config = dict(
    num_hidden_layers=12,
    num_key_value_heads=6,
    head_dim=32,
    vocab_size=512,
    norm='rmsnorm',
    qk_norm=False,
    bias='none',
    tie_word_embeddings=True,
    optimizer='muon_variant',
    lr_mult_o=1.5,
    beta1=0.93,
    dataset='wikipedia_en',
)
MLP neurons of a small language model. Each row is named by its layer, matrix (gate and up: input weights) and neuron, and shows model dimensions 0-191. Each number is 500 + 25 x the weight over its row's rms, rounded and kept within 0 to 999. Numbers have three digits each. A neuron's up and down rows have the sign that makes its largest values positive.
Before each neuron's rows, "fires on" lists the tokens most often at its 100 highest values on Wikipedia text that the model never trained on.

fires on: "l", "ul", "g", "ce", "is"
L7.gate229:478526516515438494499474490535484535494454491496461461474515491506503488489530513488496414536487537487485529469490493510547510508491527473493505528502529522490518462487524473500535477502477484502460524522461539479486508505498465488492516558468489522505500502473526483516446482478553481500467524482537520498485498455496497479534482468525534460530519483496539453543505500509500529479520530518486493492497499538556483494487501509505485473461495484507545483452472503509530494484496498488497470493505534512497461503514474478510533474459544515552497501543487486471493491529469488507
L7.up229:481491509507488543474498539488541510472464483541493515489541503449504493519540488491544503532531503453528506500531473531484455474449524528545520496512472506511466466521507529468495482539462465541456502490515519517493500560491483519482523488414501490518497466475495490485486483496514506488489491513506477547504505491473489506522484513493570504483491546471523532464494538555534504510489530485506491485491483471502501493506488461500504510495520503514550475531492537502549511488489504470475489501490495532515507494490505482539503504560525495477493477478530490516539546478490511487

fires on: "1", "}", "0"
L4.gate315:504490522505445483551477513476510560497502467503519471482458493506540519486468459502541479519514491513507483483505460497519482559485509529521485529472484486506479535495533548499493494484496496510536461498500502472515444439503493507474504470483471494516540513488475515516489500519503468524510450512476534487467519481564484496490493534490535451515489486539549518502526484466485546540516487500488501461512507541475514520468502515529466489511530499501490467513488505542492474503486495468517508499507498521514489477514482485469558487487542535504525517524531510558516485497543522468
L4.up315:488513554493466511495481497536510531494495449585511485485484530461506525503554480495494477506509496431498535530543512505494522541494488478515478518472526472457555497513489478482457511519482498528521478492460450503511555471481534526461486479521489456474434496492485482506475499513466473507483478538481514508510492473548509534524465488469519500511501498548441483490491486494498485485476471512481516495490489477503506534503465520494512493504515486470505469504478471493508502464491490553524484461505513507485514483479484523474500508522451478466487506518529474477490498470510518527

fires on: " re", " com", " con"
L8.gate41:484503443524492507495476544533508507561509528491544475548489508522490506488514511529526521512532451512491550549489500492470508473498517487493486533502497503478505531502538454504518478490528476492507518522464506565494530498463482477496488541501470514496496507511518521519478521502548467502481463551566463489544522490508509490453487502489552477516526477487471521515488505479516536492494507491491477489451470522506491514509489489500524476504528479522476516467518557515484505451490551527526502467549522478494460476479496493504487502505477480500467538531514532496475515517536523524
L8.up41:504524458469525478461502464541486541537500514511471486500456476530460498488527475513491542472525450480555540510532528480493490522477516524477505488490519483471511514500503499484524464469514522510496496538470473503510491480456480541518504469544511519526475478494504509461522530524529501470480496471497473496455471500510502525528485533518516487538515505504530483520505534479474520507496504510519499483482487542474518516493492511504471436449464483447488494506447511518503511512505543479489466544488528486472517492482539502505533515511537505528436515537513479532471523544529487502

fires on: " M", "M"
L8.gate3:542521465492465474485464493511488501518503465490514509506525509512432495504473516501522545493494480450482528523506480543490506463486466488547513460483484503487513493453512498485514514431493544503524549514498525526523504494561494518505517516482473542533511511514520477510521500489518500556492576512485504486525514464517479531473521516497507492541516519499512472499511497522531490488477516511473477482502497519517489492533478468497440506486545478488532521482493466482499486475537532488451524487497510483506504528482498505482517505457528438509465532465473467468519494518457480471
L8.up3:525473507460521500526513506518494473481533513517502487499507470505514436439492500512493491521517528482473553502472519500509473487451461491499484461487495454500502483508507546521483525489499518489531487529502504495493491514514445527511486532498467511536519521490498514554543550506491551494533555492504503537470487497548515508475475500511510489507495453485476504505502505491463462492468499457512484483520498513471536535449513497484505468511536434517541488495532490479505480497501494466503464437517472512492532492500506500551500481508546462502516513516507523493460495499543444495

fires on: "0", "N"
L4.gate382:527504529512460512541461490492493521506480466488498487543554503496497474503511469491445475513534506490539508502507508528499521489439479471490479477471466469484493502549490478524518512536509476521544473476506483502534467513535510508515459459540491522519454499510533466467472514501559499512530474491506528450537507497527503512478478492453480516486479486513500492507514481475540495573524522513500504465505471477495478467465549520481492491511508514488523494520541503493479518472462512447496479493547508503509454523509507539528521511556530505489486472524488506519482496514484533520
L4.up382:518501488489499517473541464537524521526504498512506481485536464476519490537486524504516479468470511441510484463526518534545527496495468483499496494479514502516529508481503468519521511514471480497549498462449539502511495499477528490499471495540483505511495499459513500518496523502489517520511496472474530542543484462510487501482477508484525517527514460442539497475521471497432537460522506544476540469546495469490507474492524475487533489482513533479481482537474469478515499508448489450484510439524520506477497514493461525508484486504479457518509551477498468492506496522467540516

fires on: "ou", "ce", "ter", "er", "g", "and"
L7.gate347:496484531513474477511487452529519471447498487521514481530484521545481433533501503481553494510497510472479485478480516493469490509474519470552473482499502476487534573521515523532507481464467498541520542518478515517492495497442491540529478500451535533464544537485513497490471547486477505507477500471494490491494484480531515507485462504500487511523496506552490493484481506550466510467508501474498477519489524495495485516474548468489540519492527521474474496487459460500481524534514484472516467532515517534534472510481506512487524491547508495520483483511488492461482503514457470495
L7.up347:558533526495486479478475496532519477457495513520514480504477503515476501538487511509506478509513494493532466530527475517511498496500525495509541507500509501535509492483537495527519451486479523542499493460551480509490526504481476488500540498456485480488491523536516495508523487515544432491536517510540519492507483493556517483505453481502535517510512527476540464512547534530505516473487505527505485435515465502459515505521465499525519517456477477491485484483486507477473451495440519480449509529491509512473446502533490539535489525479517472510493507495509529539549471497494534493

fires on: "2", "0", "4", "8", "1"
L4.gate207:529511496499498493536493528492532528495498460475493517535496451530477504549499485501511484512540492455532482485462453511494482490519493493537457519505483492485506459464532529476496550488480469487499503502500482543542509539527489490488500504526450531492485505517492490511499477493514490512518512472484510461487491498536522440524503491493505503505507473510519463467513454523465484500517460535492498497503503470497503479559470454481509499490510501541519501451572476532495480467454487492487468483498467485471479475567522520501534495485474505503484552532470502519539481527469523456
L4.up207:508513476516508486481527519495499493524496471521501466511553475515505515491458516491538437508480518473531487481532508502495529521549486482565501493536464473532466538477494510474470506514485479537495491539525540527484482514475531518515477522493515523470506464540490458483480533507518494541492485511460493491473519467497481485531465536459501543517494433537462512534472507437530518495539504520488514533456484466499505501518488500523499512466512530487510518494474477521488504484471495508529497520470481499517521485469442520514444488489468503496481526480517532454495514501491495530

fires on: "0", "9", "1", "2", "7"
L3.gate259:486487567460564463499490469494533490536482476498490456531508506507489522494468517509465484498536479514482512494478491513499512438469503438462473526492523499488497515569531490493463489488490515503522427476473523485486468538518486513493513532409521465528487522538486482483502509500508547532540518511519511497462523492537519517521461535487538499489524507495472503481495504534546478502478479510523521488497493498523472508513494519487475484465491499546504533509504478455542487461494496464483495506499509491513528500514475486502500501474488477486497465477494471505485477460501492524
L3.up259:511512458485488508486514484470528541542504474463476517506513465481491500558548539512506512463481526518528464514473463502534472479499461512552507537464477484502467490486482477492524522542468509528478468489503482528508499514465502427549461498487510470483503523473494516465540503501475506510515490513513496492521517514499430467494472484505506522520527523483518517496503500504509475478505506517493444509498496483481505501525478465495503515502529501493498494453529473526521501507471543509480452459500520528478516526484482524538445528469490497493475491513550493531508499485440441487

fires on: " "
L6.gate245:514519490440479516526484526503506494485454509442531519500531457513530495467560500467488526474464524456509500473472518536465505450500524509533533476494526499491511504539558467517508518468504517469533491523502506515528504490521523463505508448505564524462489507480488471466500507476476452438514482470512519537516549506481500485469546534482516480510553487527525482525488496512496499514495503524519506494461473483539474460484513501465476475488516490500513482531551486478531490501519511481513453487520476532513498531505507492530511507504479493532500505516488506469524483504517500464
L6.up245:525488517481459494500499495510522518479516489527467462520527494512459504529476515529488508503487503531473536511493488498506505487516482434509491513503444490535456479493509472519474443499495523536490519539507460498483484512508490496498468512482512529481511498515505514512539519479496484507474449467539501496525522478497520472517515480471467517499491524503479562464502508493516500496494501496492482504507541504519444480506548499539502484519520508541490515499506537539539514480472499436496433531501497495476462495555456501519498493491449461513537507438505540501558538534485496523

fires on: "I", "in", "it", "N", "S"
L3.gate169:524516508548511486504548493534510499512459472485480497498500480504485523498492418520480480462513506466527496492504517548511512498554461522515481521496467498515480500486498491506510528537500511481533514496485511483508475509518500459531470503467482545507520497509472499526519536523515469538474523500539531492498483467503458516474499490510467494501500473475528536548480467487509513465498571510489552476491442540560505476489486486535531452464470511461473468516494498510504497503497436503469514492505494507501511491469563480530500503543491485495519540484523488531510494471482485511
L3.up169:540499489479494526487527466489510519527448448563515479482497478469516530486481520469550459507522494504500495475550482514515507493524473517495491534502467493510519498459485555487516515480462511491523493488513518446527509505492504476473529473494514494488527517531520455510506508516481544485499507494512472520486538482525510471427483515510578478530515466504481533530496489504540528508471505522501492448515490500556515490487466466526491483506491513504462481496529504523506510523499460462543463539516508510567492479518489496525460531515506497518529484512502477524481503508499525531

fires on: ".", ":", ","
L6.gate155:463471532513501502452499487497504472486458491437539489484529558477493493462489496535485501482504514493478505481522491525514467453518480491448500533529469499528485492523474536481513467540466535484513509484513541519523475499508481522529503521498514539460503516442503527506549486524480457534489490494518485542498534471505496466454512528479457538502497488452486487519536498505533522512466490469492450491540496478481487522459525548505502512494509464483474465486539539468508537502498506464526507493481491484531508520480471494525459512523479484516522505519511473500529516509470470482
L6.up155:508531519533514488466532518511499497535517484556449516503501499554510486483486487457466504526468508453518495463498561511498503491511499524522480568504483482485507469487487549501503464516487482468513489499490502540514516528500508493537555495557463484516472530504496509535462502528475479468501474463523514484522506467485475502489504471498480492494498496450468521525436453506509532451457560508481469481511536502476517510490503482508521546492513510479513490500478454476538516478512499506521485481545487453487500501530477512507467492491490499491463469505531527494491462476482478493

fires on: "2", "5", "6", "9", "7", "4"
L4.gate383:507512530463485483513491495483502511557436461512484510492526495506516550461493481540454477488528453524463469502483455484482491485504485535490490536538493512512498520485535527470507482467500516526544486516483539491495528520496532526532499475459486508476472486460494490503500510501485492529488482506517505536544516495505510474499484469421515520518512486501493500494526532516523477496503504528530453520501525462541454466501507515479531483526514548496519501479540543485472504519484471501494460537506528557524501478476529478446516500476524512531523474468503448503514496503504468500
L4.up383:485532510491499513466488481542509512465505506513531484526531485500504499521481456492498509434498510541473523503536484575489521482486512528470472446489551501512494481474466487519503457491502531466504490505463499530478477534510513503525498496536525509536502475533521516538508466475476529530523478498516513523530477532529511483502513485493493531467463504490507500505467478518486525518494491461500524512497521494519528487532481473515472510508457543505448451517528477471505501527454518483462521476481461536517532506524527526524510506519509555501459489434537480510528497512539515521

fires on: "u", " m", "qu", "m", "im"
L8.gate154:508501474452500528503484478557497491471493483499509514477516503477522494527527507500544502475495493467570496463528479536466510481498526537489506489481511459438480542508511507503519544494467501582499522496488501477506483537554519513482506476519518518494498540489477486504492515470501545533489520462486481425503486491522512546508530482454496508530517532530489508542478553491507511454498493491479499511500491478475504503459491491469479500474487541448490498502453503483477526498528516464525504529509466521489479480485506506484526501480540520549458471498484489488479504498470521503
L8.up154:516534481493530486487522476521457503495478513475500473506459480537499507502493541511478537500522489492488517516515515533527491466544504477485501464538530485493478500509483491541497496472528543471476537516492512484513459453504493515503464508477506472505475483499503488483484523539507484516429497516531497471511484476514517525497505510470529497529538513485542536465508500512471500487518492524493499529528516523540464498516486497521530504463490425483504539486471502501482499425451510470508522480517498532491505549504514509583499539491541456505502498565518497482516514470460498506

fires on: " M", " m", "M"
L3.gate220:521487486476469502477502508518532473530570482483455518490541479491490501477506487501508488478531468500507500498476499557499503466477515483509500455534522498535521483487502497515493484504525499443479513534507540545541461467470517507528498516480493491528500480558513457486502498494533496538483521520482463490504533495490490503426479489542504477491452495457524461503480527551519544499506517467507484501493437486515453482468491461471489512502486482501499516541502513506501506509532517485484468498515521524456520535502508461513468502507519454515450515527507498473513499550499538513
L3.up220:525476530468498515492468503519477505522567518519528487489489487489507494532479483495514489491506528472504506528516540523524489526469452511475490463504496466512507501509488505481530515512504484454499503544523576509552488498554508524506481540510523491491510506470525523533514547562486524493495514503484532510474492526507501544547512501514483514462485475503492466470495476524497496523508541466472517478544506516476488540531509517468496521541512457480477558468503486522454535499489500493519459481473471476483511523529532493498507553496526468513480541484488522505448471531524517516

fires on: "e", " h", "h", "est", "r", "z"
L7.gate322:502503495519481456494516480478507504455498538538512508520491501486542495469501482487504499415503503528503488553529511496522533526491476473493479482489494479481535500478490506516488505524478516469519516533483511474442484494521480499463534547493549480487512538536470476525442481553538495511559521495464510509520527511508514482539531497534500469458488499497524528479474503468502468500449490509525462479484478491519475479524526501441495482479477464481525489550481472483509481500527511500489475489510499470537460489476502491462493524495489520442509501462503483511532512477488457515
L7.up322:539510474490506529454542467487496520503517467503521541513503505538474480516522507475518506501497510533471482513494474536525536515493509513514484472547523557456505473489495474507509488451475503492509472526478514515492554496508478485474480521511513532510487460499487502511539480507523503477527526487508537505542528505511487504516512467501500526467493516514518488493537449494504456495474501496531507485528500527481426549507522470492481522498533494518521494544458482497534477540486492498510453490503482526511517518522525510475441457528444475507495559439467517479454506520506506518

fires on: " m", " M", "le", "M"
L6.gate96:494482481454485504508473511463538540481532515497488511531487497478475482503503517494493514496518508480494509524512511488478465451513486467501489439480515505511521544523469484521519527483471504508502491541502490475470498524496521475495502464489468515538477495531482471495528552557504493528470511504482495475432455504506441509447519472460521487520507512555514476481502522500492467517503468495502442521483520526493546472475524531495477487495510485525498516435552514498486520513482527533478523465536481498530506500476541478532487462495511450532528505526526507523506504519476531466
L6.up96:525469511522502514515520522499488463535518496496509487522545494487531520494511476504488564495497541475515458534462484497500442540469480437491524491485509448497533494489491510508529459475492515508515506522505478522496516499479442492524471493527520527525581525449527534501484509465451542495512469493519487525518493498480500502484487517504530531485470494503532519516510490487525515510487488539491517498485490475467505510495502508455498518495520505519502509466482457524487482448504506482534442505485538515517490538486483507539503506500534462515494559526486520522494478574508523478

fires on: "."
L7.gate374:490523495511527529487506520536532549511513485480474512475517506510456512491504468433439488506445513474537475499527465484507473495536512473480496530549476495474478504486490504491484523509455517491477462483505501510498483480527500487496529496474477496500482552499494489519526503486519483493506506458525536493544548475529445538504480482465479466496568492536512485507491498491440498453472506494521517527440486566486543482491442508482521540513502477495484510500465510485528462472479481507486505517512487492475535512510457507473490497468512512539474516531489497479503486505489498501
L7.up374:517460489523511508525497509538565497500507491505510519493498527485460504498491429418466497482470529494460483515540452470513498509557528496462503520506486484479485520490473550479489451518461514547476522463546517520469493462533530496474483486508520480481502510459498507506508473516515466526509499468487492503547486488470542524478482517531456503498509478526519490533488532493491486476503518490502493504515467496481514524495474502437537522509524525482467531536526491462507501484514482493475497502500497522496478506458506521474517502485493450492479507469505482478533501551456496535

fires on: "."
L8.gate217:507519514484507517499496498503529476515508493468515497532483522522454541487511445489536509464458513477493492483517480487490488527543476509464488507498484522501512527482480522498523503479478507483477468520508509494461489476553503484529505525480501494521472522481535495527465464500500459498556513491486493519493514479486486505502475511531476485517519526517493504468515502440496460518474549478461500510524493493498524515513496505467537476497511533492520545508502537483525480474544468433476510566496503563522482507489457553499473469465492506557500474524489470532553505511473439520
L8.up217:510504496548540495521502469493553541525544503512438492493529527498483475518499499478469522478439521534499525491537469490521506494508519496474480499539504489484549498509456497481445539523473506460521511535499506515500497515497536493500495540463468495502473526514482488504476513468503488516476460525522534495487478495488472555473488471503477504507476505490479497500485515524501502432496499493484505517498484526494502536495475461480510469492530465455438490526453481471508521441493522504510519501482483522534503487481465543463474475527489455473442488527506487496524490471474501474

fires on: " con", "in", "ation", "t", "ou", " pro"
L7.gate138:477502475508477494463525507515490518523509478528504434501510477501519492481494500502524498509499504563529528455461538503530501494505453520491524535492475537512524484480493497547488494491497529577499517502502474511485507471489499475518533505494482540471512514464490494516553524465491492498468471535517504484508527450490457534467461525473488491507558511491557487501572484481527494483501521490492494536494509530504540489514505473457464491517545462489468463478508499491530516486499471502499478525484488501500528502477534555487507532486533526504491526505485522509445510536522464487
L7.up138:489486479514483504508480512464548528514482475498488499487496521520500532471485506505507507457511479504491499508512485482484502491477547473512476524512513444521480526501493485503469513540510495520482509510510511509489501505496491487493495482528422502501475455502492519495490518484523481538463510488531526482446471514520477512482496485558477494540498454484518501470507539512494481507447532473487525469519541586489547551539497511491467508450511481484503484468499563495461499460508495540507551518529511493474501503489481511526491525468514491502553490482487553423507505511509512512

fires on: " (", " "
L8.gate78:535519502503491464524518496479498494492492477531477514525509420498501510465533519513513534528450520458527482503473505460506488486494515555491502472516525491452522462494495491533504511505495523483501475485460496456471459534507452506516507474485484507489485484519521501448508510512503512532447513518501520517511524480499539498491497521498497513481519503532497479467505562497454473502498464476504499546516534523524527494456525505464467523494504483508539462500545542517437464486491454502499501523518481507448450535482459480517499494503542470512519504544531499484510484515495473490
L8.up78:529477498523507458531519504512549502487482472492511495514475441518504486493480516471511520455512500493472557498502524492530483483430509457480515486484449472526480498522507430528556482512491536529557521525521473497509500498483503469513518489463537525490491519473533515483518482478509465520510496501550507504507508509459525484510500499452486481509522496490556475505460478473468433515525502493515493517461515555506501497514484492550528484530537525492490480552475487494521490513477470492518486486513480513498519507510496486506514541477441497493529539476478510521501488491467512486

fires on: ":", " ", " re", " |", " of", " f"
L7.gate284:517505483462520491487476535504490496502499511510524496524473483520525554464523464464490454508509532513466520498499542469480518486501523486526467487514509490491499468526503482502515515471478528492523493482540503543508500502521506520484516514530541517503462466525534466558535543482493468454484495458465510508461523524528462483476438457513509479488496477503464478515531476512502503529485488477512478467521510504494526464504467503519508513485516487481447467488475499491528475558554520530510476476480547541440526453475472526466514480463516512488480484467498490529492490494493491517
L7.up284:478537466503491482506529521453489511443484499477505508481477449518483451486497498502439503481508490521472482520473505511512519442493504481502501510470506514501501473470485507483534494463544539486525500515515507490528499511518512523456493501508503505506553479521522485510520520493495477541510509534508522490495492516498515511470497485529491509488484527446511534516506495501516472497513461475474474503478530530515552549513469479565514523505483447493482505440500458490509464502506466549483494469507498588474496481467519513472497487473499494531483451490546502515454472454495516505

fires on: "."
L6.gate137:487517521464513544523493490524501502524552514490504537521503519529466510481506481457527557485445534494489483506522506521467490500521459491522482501515492509521496478470484525523515458496468478535506535552510502467481489477520505463518519506491490515462501530449484533508521492482483508514494506454481514501510469494492506566501497502494434462513482552482510492529456479460521503480537519520512502523487512517489528534558507464476524479545466495459462513514515519499447505490495523514462515506500492482508539512555477512488533459484495470509499520511497525485524499516509490431
L6.up137:497535493534514505498484517511534451524525507470507539517535529473463492464482486514441487477478486489540488489505461472522493510529520481486489548520526539470517534487478467489497531506474497540507523471539523473444444499522512472524520520477475534519515502489496503495502488482498454532499473517523535515520494515501480540478466527496520476495493480532488498516476512481470527499499464483525522537518510496519527543464514531472520517509529516491486530527504487502502474427489459429487543574488499550501510493484477517478499476485517475500502486492510492512524518536484487467

fires on: " of", "0", ":", ";", " are", "2"
L6.gate294:520497541458467510517503548538475517484525469538517515536503509498455463486502435529434518444525502472441502532535510532523533485523465500515518476491483520474481501510506493505498513557515520502498490515505491491479487471502506513464484540489540457483478537490517528549487482512496500525479498462458516488513486463489497524518480499538480527497506504532521485476488483520492495477517518497485509514510496514527532486517542495504488546474519484523520550454447486468509528509533517539501475504495486484470508503528529455466496459497519504482497541507485490477497484534445500534
L6.up294:493510503561492495494466513519491513550514505474516542473512492506436482543505464493471523481490489474458526487482487520499560476533528485492471535501508470493464490524507489491443489497487472460523489494498525494467497516519529501462493504480540503489527497509521500510504436514503468564509520493526525506473507496447485521500515501528475519480518489503534465504436496505469470523527474484431491525501481516522556515482443515498506501469499514512508526461469518508491476506449506510526502503476461536516520521473526496487530474521506498517484452521527479512513466486485532501

fires on: "==", "=", "i"
L4.gate322:531519500516503515518495518491499513485513476483514468516536459510485499542527513493478488528510489509490483565534554491499491486494510495470446510547498483506514481489513497523521513464458459516480521507500526542495506513508498495550534524501518496476493474516469472515501451533490515500462484502494461541527524522468546565517491493480501491492483503478442504556524500508512488500489534485505461535507467531491484527522504493494471477570511489487520498487515494513488479504460460443471460486513512528520488505484511499563482510479519518502546531490465504520518483579482491511
L4.up322:509483465501490503505502502540478521505535505479506483483556481499495549513517486484549472508550498525486521518493517485517497533490487481532504512495555514494532462479523545499435495506473451512513469490492512476485498489530527501513526481525501510454512483504506526497521543525482470479531546516567513509521527465471534492494492505471493476504498519509480493540496486455482515523484479472516493490468507509471486486487560498507517488473451474535488485475472528476510510492522531455515531503601495545494519498512520547483532460488502500484495473488473494489466484484522520473

fires on: " wh", "h"
L8.gate216:501529512497477483497479520491509532535524521493480549542466509475456520457460516462504517493495462460502487542479466501452485475486493512509515509537523499469506526481440522472489512530483463486482538485508498529498506488521444464474487503485491494475496534493485528478440478530480515559479498465509495517539519467484509542481488534502515499457505513483524502489550485483475494521506510479504457514544522490496507477492481515504484490563496504488483537500487513496520490504494501472487481477554492518466534477481532438462518474519467449458497504534476494504506536493472487499
L8.up216:523499498500524524510468464501539492476433505510491531510444521523481525524470487491487474487493520533524484480509478479487498516473519548505488476498508541536489497509487479491545508505513529527494543519458497484493536452465509456450496488488477532539547487487449529512528500515467491451504521480533539462521515510507508485487503552476485504486518541487518475479529484483523482520495519487523471521482495513451490449550474487497511485542535512516501459516461513489488525528503503489512484543491495518526483537520485486508476508468482475521505523491492478537561500526475515553

fires on: " re"
L7.gate381:475525478506475519490471443465481491503458504546504503508501512512543519455502518453520445513490491547491500556500495515542519440510486473485531541489510488473487487506496495480518534449500503510511518517486521500516516506514452482477488480450471497531490522460521514531480503478470502510505532492471481511510552504523472517451460496496518447477486521505515490452527476472492502471526514502487509486501456522521552503523495494518465442468534477514506509438503514492541530523530508494499494467536472504487451494495500507473525516483533502517512458506506489529516507512522495459
L7.up381:543536478504536512470526488483483483519502503477473486506465477479492482489504490549580481493473487570539485524515523496493486466520491508512492477498502467440522453533479512468484457493516484501500514517450464512488487507496495484513538475472518524469481490461485526514507530511511493478513508482465501501513497504501445529464526512463468471510500461459503505494506511492512525533501470520491508510545497499494471516503497470509513526492480504439475441441468526485491486476482470511519465514532513521502500482495490520502504552476493520538525466463529533494461537506494524455

fires on: "mer", "m", "u", " O", "ew", ":"
L3.gate107:513535506476482517510524537470510504495545505476519519488537515500500520479515464471574519468470509505550502585507530449460516480483480566510483518474521474508502500490488534484521491544530483472479498487501492487522515478499508492482543461466532505533513502492543537504522496500487501495466502468463508538496521513477491500488518520481514475515489517539500500524488489469466519488498497451558482484505515493504512443486495506514431513510524482492465508453471526549495521483491512532438496455514509517463475489514487487489495500490500473548472493512511496508531527505488487488
L3.up107:507500474500488486492516521529484518528495492521538514500530493500515514492500479491496525480519495522476489527489520490529527522493523522443484508448552488541552515510512507492490495498524545526444506504542505487443505501480435490521516528484521515554525516550484508529482488469518519481524552521482495487476510492489460521537532518474541496513500530523500475483509493545499484502494512495491502470513496464512516501490535545501477505474495502485487469483518515494528504507425515506456520504477433468482477514509501440466506481519465528494502494456454509441500506508505449477

fires on: "ed", "ur", " w", "or"
L4.gate308:505468518456497487514542545486506546500492463501479524470497509499512494485480502514516456527517495515486521485478533499500515492470545475504459530506544528476465548516536491507447509506478474466504479543468510524532502463489488537496498435474486498476479510466515512462542499479487518508493457470479493475509499516465505498513474489460467498493521487429484485455500499498489525529468520488524491540492579524479446478519482520473498481451524480497473527492503477519513462486523501513503526545520475522491538524510473496520503505505517493513491468520466530459499463478500481513
L4.up308:514501445435472526512506537484471473535482486460477512492524509499524555457510493502501510466571448507494520446505497557513517474509478534492473515514484507521504510487520471502464497485475482518493525531522501492522508520530480492506477490526529504486526497468475462503519501501519495491512430478536545537442548484471510495528508493525506463509478451480516486485481486517475470527489474474457508504478481525500493508493485512470518512501483490484539522455482461500511478492510504501518515519471517551556537514483520479536483536533535510486464496482497482519507510469517500514

fires on: "ct", "i", "ut", "6", "5"
L8.gate234:510498493490497536454456495522544490536463521528479518502497505539494491524476527498519482480496484475544496490478497486485468490448502483562466469465477505514494487569521520536545486485499499501471499531461475486528527492484496497494498491448534560494488526497488501516531533464465475520512540503492486543527521494538509505496475500495521530556487514510463477505531541505539510475481467505504492531482505482523482477507475471480496539512493491522506481531548472493506480538498539488509465486546514492488526467507439500473486519508507510510510507504475477569524509509551486500
L8.up234:499510490551507510471431519499468489487542502478448534489496515473509554493551506477472483490528457495478467458466485531487533490505513527530480477479488506531520504471504524556492510465481506472477564473500471535523497457482462494488521504505534530519520505478471513516534504500496512480521514491497484489534472524480484505517511504468480473469519482498487477470491463462444493529539493461519482495474494510517481456492491493474476493522491498501456497515518511518503462495496561503479506514499471537441522489533510500481508506446510491508516512494511511493539506565500547507

fires on: "ers", "re", "ord", "it", "ort", "h"
L6.gate66:503514515477521491507515497521516452546447469520493495526508522479504497531545503526482516479530550459479501484443520505514531465545471502520504499524498495500489517504495487499529491519483465509521505506550512506477484528547515466488483510548511476450470527498485543492491544516530497457503482504481493551503454482499526451506486502505498496482493521540469492512508495538469514523509478505562537493494537506464504548538443502509498516477477513534534488523477532505465495489522494487502493505511524531518532547506481527456534554482535507467458485501508493510513543476511513485
L6.up66:532514532491513536524524497464521490527499488517462507539442502490477499513515527500515501463535474479536506516523499543534469485478495499466493481462511479507500497532495490468487496481512460479490464497492506493504483469485487530448482500538499549514482499465512495474486551528508468529520526479468471488450554462529485511565507546536502484483469471539509516505530474519524471525475492495442485515485471536504518463505482520510502547448465521533525501482522467482527501513534493518494476508447492475469519514492461488524482518493512472498541478527511500522505509493516475463

fires on: " ("
L4.gate259:542540501529520469531502506489525547460450505475531498531460514478510493484544486514511496539491540472497485510503542501505530473506506485485534512494491518511460443507483512476494511511555515481509468488516462500501524495523475521481507538476531519535510484549461542498521521505493509506474545477534494489529496498513490481482525510526476502486510491493497436475502478525477461525534513575550530512520436484521513523489506497474453487477551483492529487495492514481527511507485476514497489507496534508513453500493471511515495475464528500480487527503470529487556515534492457514
L4.up259:489482528521509527528516475481482515483498516485520516482475481516470513513481520454482520469498518490486482468525486497530435480497489508510490557509466539490532485514477487506463480503508542541494485497534541460495487513509493481514502514472573526504473544503549544476470464518496518506487511481511477513526410484495510481496509510485510535464511462498540501490491535478514512473502498489525495480470482520522528491522484449523483514507504515493528498522504539547479528546545509490493503542525529506528525496497474445501512557448485477509518523463488506505490512496452518485

fires on: "===", "|", "=="
L7.gate330:501469506524554518514490486489531495475487522509480480503494537478483465530504547477468491486497535469519525516456509483495530471509462502513463505519540542503486509467519498485485505484497469502460456465529493541515500496442494465508491481496464545475490455468444513530494506527487493530499522464552493435509491498493481538503519502501520520477566516473528520551533536543491542509533529526447489518490495466507492497551490509511510529531513479519497515512518513503457486492495500500512504507511484515494536496500484478492456507495487478528505522457498518494468475542499542537
L7.up330:513469489457491495516504525524481486513512523561464501435540484470472497527460540519481499494543507523494507508451475513479528471505484509492537509522510494486504490488503517469480458505465501533504530467493476508454544492529538488506505481539511475478510523520481533480511532521462487500495508492568472488524496489493481465505510497515497499467533491516470495517476514526463518444446503529520489509492455481461443483466486548491521479477511504505475498477484537483498503479517530465511470529517473503524506504472495445458490514553469500503517489486500482490503471530470485551